Weights of a small transformer language model.
Size: 10 layers, width 320, 5 heads of 64 (1 for keys and values), MLP 832 SwiGLU, vocabulary 32000, 30.9M parameters.
Architecture: rotary positions, no biases in attention or MLP.
MLP neurons of a small language model. Each row is named by its layer, matrix (gate and up: input weights) and neuron, and shows model dimensions 16-111. Each number is 128 + 32 x the weight over its row's rms, rounded and kept within 0 to 255. Numbers have three digits each. A neuron's up and down rows have the sign that makes its largest values positive.
A block is one neuron, or neurons of one layer that tend to fire together. Before each block is what it responds to, as a language model described it from the Wikipedia text at the highest values.

Main verb after subject
L2.gate320:097143105095156122119178106145185121154100099166158170108144146092131120082146157166195133158082098104108106142117155131187098124155156107084174188120174142116169163131123120107113161095133099134138115158098129108070166074103161142126114134141158109110195127122147115140097073154167128104
L2.up320:092115112155148079115126123140165116154151095126205128094120144148162154098112081115157116152093099101094129091155126092160126123154112137157156105114164080132149140180114163110117161138115077115153099091171121121120140117137205074140125166153113143110184154156134119088088118201145123191
L2.gate394:113089149126132080138164149133136116109106155095102094115163135143125106127149143136143111078068150089144150136158133101140112149118156042100122128115137113133103144144147105151172163134090183096094101146143090159104110094108133145146118209172086106039115093042082128125139145176108124112
L2.up394:148179124184146145067142104119072140114182102170084075103100087143134110146095148127181149106079141128119088156132175152112167120174100135131167125126107099123191076136181155096087161117085118074126057110166126132126147138204133077075127096136108099132171143097103103154123135157143134119
L2.gate552:123102147171180091174066192121119138082143120118128136119148148141099080117107151103175176144120164132157148116166154132128116135088163127169101161144151155095161115166144144144112129129097078113080055070154142134132156124065108149111120179143068151137143168109098093181114099132100102165
L2.up552:119116121145172124143161144133105169093124152113108135114142104131101183163160182161195185102093140093127148096132162100137104103131185043099169180105113195119070174138136148081131154100136105125129115137128154110070136121118133159091153124103152177154139148074149098133095071156087155119
L2.gate708:099131147159087101189098144137135161103116123102107106136109131107130137178153134122141113168129130150167047155104165089216189102177185111145116127108134202143146061117156183114098098113103095105113138046131161144100138079116126128199114176139144149150140069156151153125121080137140142143
L2.up708:131108120139152108134097140123095088188193158186104132144122141106097200094097078093105137121172117096050140130140162062115132136145099116126079084119134122133165150159157095091112144165111134202154142130102069144164103121143119115128160104146112111176218146067137168113148108159090115123

Blank-line paragraph break
L2.gate112:122134094178132113097176089127126114094068172158125165107137070136119106149135151076114169111151090060150135088146076110195169119122147081160141139097133165055089142088096115105113133150158095103062107156116130150084136176107150087120166107144052131106157053097074167098177095081122101076
L2.up112:103143154116140118116141107088099166127073149140075152145118177138110187090064111157161089112097112124132099094153127064170152107092127112126114133136110095074150129148166129149157127138163146126152125096114085154105177153142140169064167150162085103073118142158133142140132136118116186162
L2.gate180:063147137116142117125135122103119128135000116121138132101143140115162157149164137245201119114119119124190111146110120129123138106163147083129065152114056217145172144120129093182146109131130084139158133123121151168143158137094089154085159112169143173081143116046178172156119126073148120140
L2.up180:126150132150097113201143117130104077070153121128106185099135093139133123129144125130104187096130087141111164161160157128108139142109107168128166118144137149178143191133171124103157126121115091139093132189165138126100142158152110098114089115093157097124195160118127073150120066124117135107
L2.gate235:065155127178174073181162066101146096150080091121169128149157062142118147164154167186166126136142108101163072128141095157088137151150109090166107172109162131112160160102109161148111124071101132130074077176119122132087125161102110133138187117110136117102196115109136152114179105135130105152
L2.up235:066164132112141125126072115097102118114004120164169140147159116163108145160131140188154121138133147103177101135114069114085134118199114168142099155109102154138195133129077140189175128138110145201096125144080128130091084189084126131110206106082139177134129138123123149119142109092158114135
L2.gate614:074182106090136129147125135133165110092081141124120149104093128173134136158195113181196105087124110080113089160098066130094105117168101134134171164046124153101139152138150130152179094086161112145157146106113135110114104123081058087102103092094144105110106152101138171142129112093153116122
L2.up614:105121165128103108095113092133111103147161148116155180142152116127210142171152094129134104115109136140159156057147114109075124149129192044099076158155139122135127108115179124117128172113119051125059145142132047115151102184087141078168131145150176140120109096089172070142209106104123072183

Main verbs after subjects
L6.gate265:095171160119123072066132160133126175083110162087184101095076169158196127122127166139134104102094092071180144127111109109131145102166117129120056163105177153156129107119174126073108119147078093138130084155143131096089074128064158096133141093077131086190165186138152068169137101116120159168
L6.up265:124213153127162106120064184077060107097151115158172103126143158082171101143073168113095167134065089080141144166181163112142125118136181101043114103131120198121148189121157074083138143146139049091141126156071152101131180100130150156129172136099143139144156149156163136158128134140133126128

Verb after subject name
L5.gate45:150165139124150150093124082139120156151078066202108184179128085084158178121114154115118108151124133102122178102153082121165127102108112106127111105036134116142122089041110148117111159151128078099079082101146119118173078130158136126101098147160128136118134181118175119133197158121152131190
L5.up45:129124092166109103136135175104096125153134035125157124140161156147137107134145154165139096127129102124133108177112121158176142098152118109161198129173110133116102061194134148117154133149075133137191109092095146115122085086141134105123129122138114158169133099125154142164149144188120133150
L5.gate53:131123103092169112065131114116143130140154084136115145137124099092053102119173134078142119168131101142064113103126169141112095122149137146140200138150098114119170081102093069139145107093172104105131110111086116116102124135181166152145106132181120098127132056192133166138132091139173153079
L5.up53:081107149090166074098102104130116122120116144122090133162133113114125124102153135104149063157195104146130133118142183097114130185089082168145105135137122173137137156093178090150138106089182102129101126117106099103122065102149148157123116152118112155144152140130110152099152121085094118068
L5.gate168:152107109153137075190107104137079137088106112111116112123118074056112197104082140154130150097080110121119140103138126084159197126111115102203163111082125117092108112155176108192113125150102151113145108151132122084063168159080135135143118107074166116159139190142081128089045131082191095140
L5.up168:136140135131168109143211170123124093171085141109168171132153163139133173108164139121069150206079157128073143128091058158070164111145174117151165164112152079172127133107134236085143161110091105092113078144142119107113094118135084101101120107093142081157132149119109047139132072121138141138
L5.gate174:112136119085128129167116131107107139154139070159149101115146123111107094133130099124139107090109145130155123140056164116127134106100152162140151141152165180155120142137117163063129112120155145085097160144072123106098145155135131142124149132097179081085115116113178078177141066133139164127
L5.up174:110142155141054181142147149152051129123180092168114132123156150118109158138144116090033121113170132088119179133118160032108189118085099118097060104141161049105083097097118147174149123113162141196151106113131085188150144164168127166150164081143096145091131104136125069099099119155126089197
L5.gate183:122183082060129110120160106120165080124105098146131141106103148172105161142117164118160150109119098143119102104107134144171079110233077119099158134126116151101134141096103143158177092119101116124112111118152142115097089123081052127104155133166166120124113110142112158095133117119172086082
L5.up183:078149122091200113129054169126158118078115155108187124129149108071112158123110128086136113074095136149167154111128083145159139152136143113176086099126124159144198119160127138141133130106149143172082132102075085148147142105107117094135113099172163130135104136160126150109181123121178073116
L5.gate211:166151146109160154133172104160183121068099086159107139150114105127112172096140138120133166150137112144096101119134096100197134121110187102147171155118147118107159053099106123113144179097142132067102087107136115132121124053161119119088108136158127142111142089175165155127136165109183077187
L5.up211:182132149062104148125121128133081125170099122151105177148091093121161096055122174122119086126136105153151129152134153114162111114158128130084135123156147113086103101104156194141143080105124199084086185104116104153142136122142137081157096199141192169064113122117115135106178188130122055109
L5.gate219:046108059130124141122152113094090124092137143137201154148147123093105150173121167131105216148169134165089084124168149128122173170112095133090166112124083121135174138152122151157120130178185070120106110092118104080164150170071134190142108071056190214048135098191164151141056131081183109090
L5.up219:126151071135147125147137133060112096116067044145137139125167095088102126172114112074072133109213166125103120232088133146144115127146135167147166154130141132130077151127091142103114154160156164147111106164177055111178105130184156111105074133141117130120100126137158148154067091197108119149
L5.gate261:115168097079086183127122113148098127146136135110175099144127147130108107114119116165153122105110117113157126108139106080106173120175164093093112144097113097083151082076083183155099117104154171115161041105128129143097091115133146137120117157079101133118119099129187184120180061120123110153
L5.up261:102140118081136210135075163155137066132146187126137084138139148102065164170131092138116128155108148121174147114133147063113134103105116123113142086143086109147162138149134154128148144101103089120193047123134111099132131089182196162096143107096139156102112093130168173199149127130085095131
L5.gate305:109180115147098165155087051104128095178133179142147164131162156111157097147126147147125167135101149139163176160155160128094093124221134113131179154116090104132145139097094096078160133145107104159162075147108156180113133100074183152077078134086167098092044170100120131168181109156113126140
L5.up305:107065095090133140141155127159107113119164148156142138124121140129162116106112141184088084150111119134101125150113099172102128136139192133079147127119199070141181103117132168178112103125148106060116082109082072113123169139157060113135151176147131078104075145227123180178151111123121132141
L5.gate359:148189058075098221103105077112142167128209114174143161118083116113121127108128166141095114113103131120144105089107131131187148063144142150111113183157093157102151106135110143081114103109101112131150084130102145120064156113162188122117166107086114111089122113139157143108164094159145134107
L5.up359:124154091180169206092162131120157189123128097138162133145124163175142145058130130171099124194137141132155124148141091084121110113126128099114129132146145128143128126054049217121108158142093121076118158166133113123102171097161123086098128151111099132095115153179150135104177082140116057110
L5.gate436:130171115136150115098118106133161115095108139136157124116113124134193159178159082109116100151126138048120140146186181111113155099157083147100142116132166150116150121096075177156102116157146150138135126140119064173101115128134132137097124149178157093082127090134137184058064124097163124131
L5.up436:162140154142156085146089092142100145121131084124101124143132106088158123105102166147171100152155128124143157129136090158112104114170084160190142129121113120108165130120107133140174129101089127159106140061083191148193168150078105144098120070111176198130150127172128229114108161146138125141
L5.gate560:165172153096098094120058169120149081136097172122095157149123119183114147189165114139078160129147114095143149125125160103084181096126156082108067120113111173104077127102121066084142122105155119112093133178102105135150098175069099099155111095142154102141153171131164155144130095056096163131
L5.up560:114120132117166104129112148087134140096119117137160147062138163200109165122100170107163111104069107223145167088106056108138085149128116075112121157162200171125160146139120149124096169123066112107119133058073141087041134108165161095093139134142191120090111141151065130136127118115113147197
L5.gate598:105234095097172070147184138087141094098159111124109151145155165135142139132124161139124197155104085082155115119167143139196070132139103076122172184149098161146176125114184163141161122107150148093139123135119134085138123086122079093112145071071148124123108135165109122121104114149184133155
L5.up598:134159105096198065137180149116121106099127103148169123173088159125135112141134121111159101123098106142133121157163206180114108159145102163106142158146136162222179098111212134153124128102114207120130154090109113123152095107126122130136114124067188182084130112174122087087092190150128133162
L5.gate600:122154108150132162094103106123128180123137163113109143205081227057117158171172182083142138089150102138202131094147169121165091141106151094142143145126106151058149109215148148116136131092111109079139166150108152100074162067103137152151154100115150138100100120115142119144153148118159163144
L5.up600:138144111090200096090073104118157139134146102105150107151135073151151113143130089125094109149146147096137152137108170096171100143044099152137160131123068129080167129110148092155077197143136091140105131085168149159178107139166114051102116080095096131130148137083063135116156148162148139191
L5.gate669:087183111065169122102145121152139111067136121138138145123142119159148198168105162122082133121110074085153096114130118167108128148151105155097141112074130155101188082129098053153109064116125115127127105150049120129147110121076057140086109120089190112154213126157134096090116133169189023121
L5.up669:175149155141122116109135144112144124114159075187141127151181134121146123132102121105176096120090113100122122173165158161123135167102142109111170103101136153151202143152115124133135105119113138148079104114104147159179155135072118137076052117056143157087122183149117097132149105130154082096
L5.gate805:094176132126109104090165147115138099129145130180131127141072150097107086156203200124111069161073100103128082084134185145141085147136119127110128142184092167116150172062141123096113178081140183129083139115129133102130148105123091116122141158112118186109199107106121164088114152131127174064
L5.up805:139130112109096160072078126106154060154154145105182141148141161141146119078109159114130178097098155124151148104145130155141077123163128124130118105104096149130239101116139126182084135158097138122124091067131142098127132137121188039132120162130068136148111103202105069061117200116159105126

Section heading markers
L6.gate737:117130034120179168081122131133171122139155090135129116122114111176167182126095190120120147118173097124089170128135064108129152113159136020145118147169114141114076135053107166154124136133096108100181058062124123069125090124173146117111071121173086156096120127130103066153132175117156128142
L6.up737:095079130130114161099121101111129096122170069110163140145090136138126205122121116113127122113131174175064091178107131116144128167105130110146144152107129100173145143098093092114157044148170108108140106078173104114116110132087202106042179121140137167167132081119132164161143125161121099109

Wiki markup structure tokens
L5.gate4:143182097131179095138126121129161118095104122104188150203185134110133141136152148118159115093047112087130135153171007179183131200150133107166145184106115112079135063112141125133127063110165092114106062125098156113076187131114104126108151156103056161113134139151159153112095129138149183150
L5.up4:146157139113144107085135127140111145111116094101167099163141154093120157140155072142139122138089162094133097115109050135151071147090144110129127167141099122140117129125147143090151090129158079122063118129110069162079127101024098171133137130135093188073123085102092150146126157150139176083
L5.gate19:072144134151140175134116084104166152163152114167118068097169119106087106115168138119105075090205114109095165118098104135086142119107108097111078127106086148157156131133078115148140097094192102094169104073144128078108108199124158151145140121120130166144124170094179149106159132100153093080
L5.up19:124141140208122119159117094183118074115119171095115142143102137089218141173144101117123171137092146140100096091084154156143159127138134144100070090184158131099149096169123110140141104117129108140151114147142081093187068134165209117091141145136085139137108086103125105104087102118210100101
L5.gate29:108174120161133060133121132155155068095088091136148158145109157150109153105081127126189119165141158087136083136161102107102149114193115089132145172123149149107184163150148144130065104162153137100094104162148109072087137112099086103144170112178057102155157067151157177132147121130132058147
L5.up29:104156100091136104141161180117140150119146071255101088122168138160104168129141114100215139070126101145144147108100175137121120184136155119120078160196095136151158086170076117107118091060101161167120149131125089098120190063129103107133167164162117127149094088128100139107079158146175056166
L5.gate44:141164115160132102146103144133096153162141083107129145132094082078136155170118089207208173131106145076124103139093120136131100141174077110130089193096123167120194133130142141104102141143107116142109155134107113137131090121114088124064131106129122121117128093149148149093114126108118078173
L5.up44:119128136107143165086190084074065121117112155103120113114113154125165155109163143127141143148119131164121115108132078154139143094189127099091123124088039097172148135137183087161124160132154067105080098084154115152115128110152183111100078155136096096034094167138112109133067169140188167126
L5.gate117:130105107089149087157166106180194182117142112093156092120131093083062135122092191119088121141116118129185115051126085220159165149144155174118144103138144153103109110053132106131121150127097139165144126098146149137102099177140091076147147133126126086128104114105149093088180144162130097071
L5.up117:133125121077118134106117115142074116119172089145111104110091145110138093106073150151113111153149126126076142246140090092069138145157132140121117157157174122135116101089105176081089155139110170113125159137149123080152142156128102127158110138119168087173117122107126096072117115123139127069
L5.gate166:120115065081091088120182146118103133144090129092189140146053117170082097176111118161170105136173123155106119169185124115172136143119145137070093101107080124135136144138151122113078176134105103092150054132097138121138133203089140130087101083121173202108117146146145141094088156082186139118
L5.up166:071119118119105089135148187162081127111188108186116169163119176183138130111080088147120095135069081103140087158142149172167120113070153197120121099048108130124099104139111043084139143112104130186112049113159093159124165130120120113111139092083151175110125126118095110171073139152183147104
L5.gate170:113150151178143136131123106137170161143130089131146152129137166056124176107103107180203112168124133103100084118095138110164145159161142144074105168078119151174167186140100156119134166103159135114109081131193140222142149155062150156103132045144114097115103115109121118190119115153155114118
L5.up170:133128075147087085139130101143127096092081105138123167116090118111127135199107119165170087097151156089131085121137127108114168097127141143118131119094102129176116141127089148136165164210214103050114086126120147141093127066124140087167076103125154149039127098125140123134099179196167117157
L5.gate285:152134095111078099102127135130106080178144131092156161107071150137110112152126130115115135159147165090128123119143131135130104115088111134124151145110090183120098101139168158097178146143195103130151108107133119162142109146053135153077055108171108110155147174115185132108093162102132109101
L5.up285:127109171144186042133080109096067164126158129107138103113139166207128144178190142106130148070173105086130064112059099107131102170123141182106108151133177121104201145132119144110067115095132156125119172118080164136106155113153149114084178087128092089222094190111137133192071055106116142136
L5.gate394:123106120174078165106134087102099118142112092084133084161140104121099183148166161133148126045171163089091121093076155110062168109084087142216160168116097141066124113090100182111111123114091125134097152118108061085147137101130126129147102139097128100152141123104136115103087155169136117071
L5.up394:115120134133122140124096168141100102057178136103167129153137108145110142141137122101171143049132143029122183126139143148120134110116159204135108109138069086124114119101056103088082124128124118133145149164092133078151084151039148158141126105162195090126174132114159126186113140190145129052
L5.gate553:136147080104130099117104148156158176133127090150146122149149089055186114128142124150145132129154175114139185168079182143183144156117132124108132144115059142123135131069125114153127122197180119104116164170116135146092115138124177105052065092095130134149091186142153156142170129122104144109
L5.up553:143164149069049140160094153080129132111115104107127127122127144186142061133130131097187188126147105200135111118101114099117144141144099170107099146136081110116135092112096125069137117086180192152125118132148050139079158165137153143119170124102077149105122067116106203134130138155107090130
L5.gate637:108116100180140066149103168184120171148200104071110129172152107090085125108096100169154135091192074128102070150122174090176154168115123113136146108119156162141157083161123088163157124105116082096094146167082149075135157093133109078143063070140039151079147125136132126056130133125175141105
L5.up637:097094100138100177119144137147116138140132085100147132124124145053143139151117163083112190101138143104131101096146118169111139142172175125169162138146135113152171221151135108135093108131127104046097180108104091103104126169156135147102123116189098129142151138088198138076124137116121152099
L5.gate696:066189164151188081132136096125140106116115073116147102133149082117120194214162150126154169135079073126059121124131122177144073101102083128181157146094074118102139126094099061128145098099129152152113119150139193156117131153137074142096067076085136158115143128104143187069116135123139105134
L5.up696:116095109115128158099153160130063126074107148124127107123136153156121140142118128209147134116171109108091165134069095101167165142137115155117182138136133092140132080137097125143127080124105122133124174105130087153071198069130135160133098128125077182126154133225107163152139190089130154100
L5.gate706:089141147161099110133159108129134049095110133053145184156152090118096113170112188128141129051096073089105133114066143154142112112164081104145115148030140139095103122130090054152127132115172168207145142076112149119134117133169093141088126080144155162118090125135102155125131135154138099134
L5.up706:078112167085110125134157131155158116128102080036176088161111097158184112133113108128109112140134137109067123151130106159157154100080134079149087139155123074114137125125127080117086174154103196149130138156149104149190169154103094172120072080097169155148047150097120110131110140146117151099
L5.gate716:033133167104108123132158112088141056160143140185174163109144069200082183139100130158125129129154128152108070104123085136155147175169041131161081144152108129165148121131130117113161129136113099113128129136112108115149145167096182128191138102141155089126161106103168127113119098137151175114
L5.up716:059149144134199150124135124067103100152205114111096098063117109125136126154138124064120119137083139135130108106127111092161110122133148130105159157159146121104154061121182153096123125111148157142128147126120077104101143114134143078156147155125108125099137120124095104129133196122169136143
L5.gate740:101135141074110153146155129110120140119136105120173128185179145146152123160154169138106163079114124142097154073146149142131169060152131111130176124105079155104130096102125110143128111175114113087175109116142083145135143152110162197085122135096110171138117091113112146172097148181203084139
L5.up740:087140136088095123068161165131129120127111120124115173097190175102147128144146143071165096105096101138077101066072189107171129136140144085091109128100070158141128166135184132131141122177087107179113153086147093140135140123128145195100202164105126109130188083180184116182132078122160121154
L5.gate788:103088113086083143158108156141127145152153146126137099157081140116142179151153112166177129134094140179144123074119138136144106107160106153153104173128121161111134178135127127142147124129192152165053189126153131065120131122117166190138115051160101087140088139091142140146150093139195129144
L5.up788:107104210126091098108112127127096104161071069106139073135136061155167108141101126119154132115116173098120139082081107134186180148156130143183105129128149116079106114135125161170118161142119164116090127132092086134132085152110139115121134176154127135105134110120131125067074131170143118124

Infinitive marker "to"
L2.gate99:090125088112141147143139110193154118128126140065144110110073128066107116136181172178152130129108108106071178141053155174101139131159108140118105152154034155131139188108114130186115093108143152149158108113156160110135087175087123094098130139091172119092129082102142141141120068090119106083
L2.up99:129107201165132082124067070129118140100138157135108089127120178133117159124115112146147078141074121141150167101161085135071085122100104122153083095087174090163103095088093128124133205106217094193105135089079082155184080135107089102118154116110130132164105110133142182127138140144092176107
L2.gate268:149154127120134115166141103128117170131110175081122089151144132196140112173199143179155161075083133162221123152130127066118108084198158104094135171082128176067117115145148104080178142085101128100124139128088195183129130145057141154136129124117208104112102096102143140112147137119089155119
L2.up268:104125138124122206172129073105133134128119149119075128148097150106114154112162132158101099130088146138115139149133131142131049095068155084115147096144096108084105129135071116139125149127219166127131166177153107150204154126127078149132144108125140160101104113081174203106073117109170134134
L2.gate446:137116063149181067156118096142118139108112177101089081148208111135119177146206135128124107067092129169123122108126127101088146113154161197144166113159163192065184141123129097099160148138093107124048130177124109169173108118082093107138176114158162084134088164070138118122120138098168103133
L2.up446:139105113103133110111151083091115095112151166110088100118131137032084112129121147131083151072135099172116141125138127170131099078107163184136110121101120174140129139179116196116142126114116154128135090063147120141131143139135091092132145113195165198088114165142149143174123132100178116112
L2.gate759:126123088121140141161149076145134064137051120156140115152113180155180123129162165157163124126131117154153129124163101153129169126155104098103128140110104152117108205118113140104098163165114097114077137153087148153117130092114101149103161109112173167053124143112149090077104115069157115152
L2.up759:088146166062108143132119097066163049128106098175151113163088171107123108114129118069116185175134158168183136132120147108147083186101124118084150096144061156118148122160185099187131141071129136119098138151122134185102095133153111104195134119161109140126111109102082166145131190119135152098

Main verb after subject
L5.gate2:104079132100137115110148120136124146109099058097114071104140245114116157105093141135067143145163117073152131114143124102108100072116119125134139149147164142170068144113123152118059117164110187126093118138081114227117196150177108156200115090166159115139114150073098102155123150104106145142
L5.up2:149112166120091124085165056170121134086181112129141160166095111241113169102188099094160067115145123148118113104145121114100127071131142110111140122112124092152116124103111227157072150152084118137109075196088123122131069142153161186088152125168111126122133117079150119127142117114173099071
L5.gate11:143138104142092094135154150142114097146071154080103121176118177151131137119084093157149148110100134093171126159116044104088075118112100104126181126128169178134161139213157117074106194138164125177063117077153139181105112124126132136146157131113089124121093118133181161146183093155108093114
L5.up11:123123133118159126147129190127051159115102074113210128130132126143100177050135100128154125105082118122157052148096168154144132111119153125102185106105139125154139196181147088118164100171114109106130156114179106131116142090063126145145150138091157092149111179181137097159182128146126108162
L5.gate25:110141143106182108100113072100120052142092103178124119145148148102112131105114180148127148097128141156189168106148183147169019170094205094045197153132094168134121139121126161096120075089084123136132121124157160105116127064139086102146174176118077166157202156174139106106124174076138148127
L5.up25:107134106028162202130133208104114147160138125111177137071124179180110193133159125141158175132138147126202149104174169118173161060155086133136071099127113117128097081134082118103094046124115119133143110137133156079148106145163133086140108186143113115069160158112171092150143149135149104185
L5.gate32:140186124148174088072101097134127160162128101117142134184106118116161122167150164102095174136061129065120090137171119168156098190177121091104157172153096111133143080095200149108124096143113115110152115098143101124111102132098105116120142116109146198133132131179144151128138111091154137127
L5.up32:134133120153172129166052089157017108137122162110138086115078085094153168148106112128093149139190164135134124169118165135126133082141146139145117118150129164159177138106205132101104123096114159137154160080166068115142180175159109093168163121123167136107075144140112089167110118160067134166
L5.gate127:098118099111172111064146129155117085080097129132195127134113155139129170123162101145173142122136154127164114102114120129150096151196156100111167161166125173110154130160181150109073139109087119114123107092108139103138071122122188108151146127120125134095155115187218116118106071125117130120
L5.up127:138167141113167075120097113125099170091188105120178095105101135127126159138112114125154163074107103143144138141162150135096120153088136117141091109164140125066077118143176170097186131127155115072153133090124136045154109075094125085106142138082102194118157168073130120217104156095175139072
L5.gate229:131173123153123105139144093107156114087130134102069129162097182112100134106131166134188101125194139118122115117161094050135140102071174183192102147108123095150158087098091219096072138101182129106095117139100101095184181117096136172134144162129155121113108135088117158150186131188146123142
L5.up229:095115164098108153175141114157134113144135118107154133082084088120164107164133120114165137123114147119145150177123128122130119160150137090160180122161164144107052118074150120123100110073161126120108137140121150149189078143114130124133119138103182095131156146056133140108073135147099177133
L5.gate250:125128144141140168098148097073136132101137156145147132159142128111142115186185137137180107179110104114130088095183159117145119099100123077124121117128082134156157176129138145106134138113142084116127118162126170130090077086135160165134122108109118117172175125164207122128107112076108155150
L5.up250:180172140089136131133153122139164173089121093139131124126069117097191119123138126101152139110121111172149202177109112097168148144125153123162160180144165098099131115162121111088076110066088120121215120092134151185085154071117111104147179074085163117135130148099145113129108094077113132135
L5.gate363:140154109090114079161152112117087123185068113138143140193133214138143104129095137119150140109073135110132165099199147122087136109119143084096088138058098156182188149159089125154100098105105102108125144133146124106080133075113119159161145063089113152201213181194156063188103113148082150111
L5.up363:133158099088126138118133146144116142092096117167079126162110102152041139118120144148175154136210121075139077194135115082170199175153120131128101129123134175087111166151103100126077128104125106136142105095109119129094170148130147092138202141108077129172171213120134132181135106108142131143
L5.gate392:125158163144122101121160136134137066120116160092110104132124128141185095137119078125098104099082126065051116192181092151156172182183153077082141101129037140147104089095133137113100119152098103135185091173118145150112106147120141079080116130114132113145105096166108169138146121090183160159
L5.up392:072130131119207091119111189118128149138118158067168138136220197157173177121102147154207131166084139181097147166118070138154094160143108109136154160125141163097087182099131107120116150094090141166112096144116143051096116164095146138102157189118123137111122148119118099130175159090123079166
L5.gate414:084109144135191107172120148141142130119149153146114138214167116159098128166142128154125140137126084143119125160156160191100091091147157083138145120117124133118166111113082160166115136131125113186206059118137183133095136083069106186116119090113141145070124150139149154106109103097122126124
L5.up414:098162121166168080105156136172176077106074103144120116126184097185119135103139098122156116139122130120086100091096147073167053155104161059109170123161196079125101124139078215084082152143098163152164114098109138109172090087134142102092102158104138125163115110208136122082118125100112100165
L5.gate486:174111101107159130142195125092128141103067145096157097099193153167158163140136138064150101100135114082157164113087123107108116138187139112142142138069170144173123102144065144146075162097159120157116063188104143088178099155087077214151102156106131188124175088072128130175158095131145131133
L5.up486:105162100173120101102125097077147171145151172065096126106117146087100120105145109130124114219119125139102156158081109075075116121115142124083142159120171137207171086182134141098072144150142071150065071135145107217146094112087085094126202116119134167142096088105149148125096148156091157153
L5.gate535:145101102143183097111134136168145132114069137151170078121101183169181124120150176083132143128133101103092119192145145116197171103099150059142069147114124176105151109100129134095152066108149102165131104176116139103144162074128106137159103058134086093144152093117064112135120093145107176134
L5.up535:190121074131197163051132081126100144126081129142126067146170182156178116141092170147124146190114122130153145135158080124088167127122159156120115096130175116148163104090154153125093120136120062084129086103148135093099197143098165129147146127087113137101155174156144092156163095129089127125
L5.gate558:143114134070160106101090169148161175120142129107157150183169132140154132141155150136111112101142118147096131145104135088111150123158128135110165125105106151169124165087091124141089122095157068107162150167136152065076154145149156125207134107076114089127200158093098073134137102110142102130
L5.up558:128163147124104106143097141123161144115148182183141131087052137130151078144142177116104119210112108087138101171098123106155130150115169145102125163078080129180156152085174191132087128177144116076074082071104141171117119106131124147166172089128177112127105138145145106137144097145143108115
L5.gate720:105103106152165100046193146141145126128127116154170067134124110163154172092150092157154151123112116123089088109121121097100068095096173107126179119126113150138101101156121164180078108099098153187186138070116142086120085092118083113123113124154167144170134143120160139164155137108143054099
L5.up720:152101112112123120115085125172165144157124085106105119141125108163152164133117162165054117099154074107150086074107127151079126139154149115137091148159127108133099107091184120184085122106054133135088115100109165140101144102102148053119169109148107157161189107140107142138077126129117139139
L5.gate749:131176139153154122059148182125164173155179123100188117169186145099172126127150140148108120132081131072145117061129111173144131147200151139132205119106113142067109127109126110137048072109136120087152077138084110102117175126112143152082146087091123118185186122120185134147166142138115112141
L5.up749:150133140165168105161227143104131158139136074145156128148117093117182131141118097131148141125132130099177122165196123145147065145135122128082082108159096142065157158097090127142122060086104091114104120194130094125116129094172122184112139084133162184114105171156135070131129148132099155144
L5.gate798:073145110124132096165162120134152090101094103096163135151116106146091105100144157166163126153164118151128161118215148160150189152113120170112140145146056174146144128118158135100149171136087124121100054116141101114112168167111144106129095112116147144144174162128097128134160113151136108127
L5.up798:109077102146118217131067069137085183111130126083141145154183121148139106123131136131102164105149144133155142151108151100135167155092138131105137165101126125082097176145182130105127133202150174151209146124130107141104108097130182086089149122137103103112164130099110192154133180135112201158

Paragraph-initial copula
L6.gate278:132139092171196144132180097169093107126109123133144149139137125162108152140125125091084122170115116118076142129110142122181087178109175091142079140085091177131152053115094107138095166123115130122146151152118112076143129136186136145083130087139188122117093130119142153099134115078165084132
L6.up278:153109123147113075159101198149125137126148093130100122070139080180112123133170098133067137062133140137105122130182122102064150117138071145116117164097103174153114161103107146106174143085121097171146112152131129123182106159134142097114084128130094158106144117123075130108157104158151185088